From a checkpoint of a small transformer trained on Wikipedia.
Architecture: LayerNorm before each block, learned positions, biases, tied embeddings.
MLP neurons of a small language model. Each row is named by its layer, matrix (down: output weights) and neuron, and shows model dimensions 0-95. Each number is 500 + 25 x the weight over its row's rms, rounded and kept within 0 to 999. Numbers have three digits each.
A block is one neuron, or neurons of one layer that tend to fire together. Before each block is what it responds to, as a language model described it from the Wikipedia text at the highest values.

Description: Mid-word "le" pieces. Word-piece "le"/"les"/"La" right after a first fragment in split names and words, e.g. Char-les, Er-le-wine, Or-le-ans, le-arning.
L4.down258:552497508514469478517513537479484492516518514488496524492541539496488498515482532495492468504468464475474490546482516515518514495504556506504496537481463496500528502488486472496516500456527483527470491504481478475516488466510526511516443501507476500499494533498504510476524482540462475500

Description: Table header cell separators. Pipe, semicolon or heading tokens that close a row of column headers in sports, chart or election tables, such as | Pts |, ; GF, or == after a table.
L3.down46:494542482510494485471488484496550465497440476523502496501535502455561501485528528523483512533505492541453535529521417494506494447545505481502474466515501498510523493546538485500527495498455493530503488482534501463482453490553497461473508518485486539468469507494497517468528487503476527516
L3.down59:499508489520475523523482504495489524475510484576502482473477524471507518540478512508505531487479510515493500496475504521484485485455479503484515513526485544513498502534460495485481535558487476506520564503516454499517490494493482509534522514486510500506540463439523508493523485492493515497
L3.down90:504437507488485496503517500462486488525473492471574511465521518510504482531453495472473518519503490467454499505475487499502490497507509534500541499551488533469501547509497496477528472524514494531493511521518450464539506489502458546510526507509462521511520478540476527501498500485502478486
L3.down124:492544495541487479525490499452541471472552507493515496471482498502517491487490495505492481505515495504497486492494455544519510500542481525505478494553514490486493505519507500445504482558473539496505512454520549457510487501446477510515488523482509483510462559512482493500474536502482480507
L3.down193:522454478477535506499478471489518487486536480523537488486522537488494508526469521481455496483477469466512489469471483489496503493547488500500534546536496467477466532481492491506483476506486488469550514519531492533489494503486483553516494526484498482491456497498510507523489491468506472484
L3.down481:476509535523513492493553447507487494531474510539512511491453497466498498495464501504515482442539529504505475528510522482512497494559496510536541508493509507489478502464449459500511515441488549442501502500514493500481510509499491541476509461479468482482511503531513497528491518500467492514
L3.down491:494522508480475524500493523504510523484470478524511547482519540516505495490496494548493531499550467483500486533439482494545554490498526506506507524536487528508481514489449505501491481486517479470540501474501451483515483491479519489495527521521496498536448496468468507489515477502526492520
L3.down621:452475521475485494503475524446466497527506501458507495483516486532482528522496554512557507539526525513540486443504516505535472475536474476485509514503529432498479508501491459533455477537478524518476478516469503536492491515504542467504475544471502514489544492498530473464516489534476477455

Description: Capitalized word-initial fragments. Single capital-letter or short uppercase first pieces of split words, mostly given names starting a list or table entry, like B|eejan, K|ate, L|ela.
L12.down101:454504485467497515456488457502516478523546499519486490561540502545483505452482537495495461532489461450521451511498516507500488457478482479462433491525498543524510483473515481537521484531507552505512451501506507524512505511492516475463511439467452507503515481480494527510512468501472543518
L12.down140:477489499512452494505499538513501502523526525515484498501488501513475491533541485481478445516561483505538493484508500534514516504500546498520481499522497506471495503463463528482520451527522496493502483501459492502488467524491481481488493476461499526472488490517469507488545492556484525493
L12.down252:493477530540512531477494507521498482486482505553487485543499522486488500474510484496526446515491509550499507464511475532457506516488558559545437542495504504498493508530497483481510470530458486524515528488497570480546509511490504457558525495539513554479477526493498533480503491508529487510
L12.down298:502589495510516523481460560510500478465517486492541509473512438521484518466521514500477500532533517507557447501492504499495512481508507435478511512470514475459519494473530499530531431545508504468487491469505444480509507495494520514496547530468525516503490502481482543491503525511462524471
L12.down329:453482512524458481535489478513518464518507473489531496529481494513497457574491541485516485538527491510552518519472510494483519515509476523481432484495494509478522484524504541501545487489485458516524464491482476478458438499521470507521501496478496543478499508506463510494497533539468520468
L12.down373:500542506514512459498537509552503517459572508484525522523481533551494479498489500557483487485464541493471501519518488532504501511511473472478553534532515508446498518458496480463507481564503527499500478490537481549471491487469488439509500499523484567497504501469474491495541557513510503492
L12.down530:475457513506482483495530489495501491523510516480533495485502526450488537523457500496537494526527502526523515498491508486492494460506545484502489504495516552528499508499478515513428465525498487515512520486473496487453470523505516508514460526498516539487474539446430546436488490533481501535
L12.down552:481495482486480487538488522482550496507467496516473518512489517502527481473495474503519500477563540461538521506448500487480458521485503512503441524492540492530546527500506529510517508498463481472492490496464480529459436500526480502506507547523494499516494549473464497510511504487505514473

Description: Mid-word name fragments. Short inner or final word pieces such as les, le, ad, ber inside multi-token words, mostly names (Char-les, Seatt-le, Trinid-ad, Her-ber-t).
L3.down91:509486499477518536468508513487512466494503512491486531496471491566508542546507503511513481469485450523513454454470490492511498511470536499489504567517487508516469494481467510506478520530501537507505526516489501519481505504483529538504516504485453517521484500524496445503519490547475474493
L3.down304:554514547519554473493495510507466503467514527510517555474458522515521477497531487484521501560499510544502484501510515517479470458472491505498520499484514511531485511512468483471564507504536486483476472503484468500503522475515520500507489467537522546500479498481524548508484472500500490543
L3.down467:547504484537531463452504528493530479524530526502428501494461503524502510507473483497520443507479519536514503531540481467509505509468502513504472519511515484486478517479446513450473514516497514511500519506481493490441468481533517490488511522528503490500479554501479490507474454481452522489
L3.down583:529492486504472536464517472479520476474518548485499526513494541491498572514515525505486487481473497514473513505498513491484504518493493488508505494525531502530513503485468520497524488505525516537517431515520478491451516491528482499511508458526521490515480490475539490515489479518558465515
L3.down606:541510504541496512474490429503464465500495472518534490489518516530496562511526506511527464544509497472507496505513500523518499526477455463483519524481503476482517562489503519496541505502483505505494461478542470532556465429523500443475496453545505501464487485513466453529482479495474466492
L3.down668:493469481488524500457512535490464468463499479481483479473526582501460467519477497495512495483510488456503493500507512485484503520520517496494504516535484478473471506505494504521490488479497482460537488478495513483542496540481468487502488551527525469474472499525527527542480488528502508523
L3.down712:495458524507515472498473495475491519482503534476500488485524492514496529523491512489514520525520513460500472485522497513457470425525496518475475491487489492478501491510507499549485503544454499486528506489493520483539529485521498497565509493477487514491510492452547469504497478532484515465
L3.down732:483520463473533523499497514539469552491520488535497459455501544514527538504500504571527474502498501495522484496441540487485506500520493471532506535493473502500463519513469500498515482532534496476517471476491527486494465509487531501509538475501479506476477465480528467468523450488526506454

Description: Split-off initial capital. A lone capital letter split off as the first token of a word, right after an opening quote, parenthesis, heading marks, hyphen or paragraph break, as in "Sucker", ==Sports==, (Salvator.
L4.down312:466529489499514482539501500521522502526552491520489530497527504482502510538500471513486513516467515461476544484496512517507477463469514512506440526504456514466559518493532473532519501513461481483524534477502499467497471505465534510541515506460491497483482511527522459511514484496508515541

Description: Partitive "of" and table pipes. Mostly "of" after "one", as in one of the, one of which, also after series, number or name; also pipe separators after numbers in election or stats tables.
L4.down76:490501494505514509542508516498478528485484499503482492484502523547526532493527510483488509505520480526483478479485444494463550527507507507531505499441508490526473476439484498505507517431538537489485525508471512516495458479489465476481507527550479507491499521570491514520485472478530464454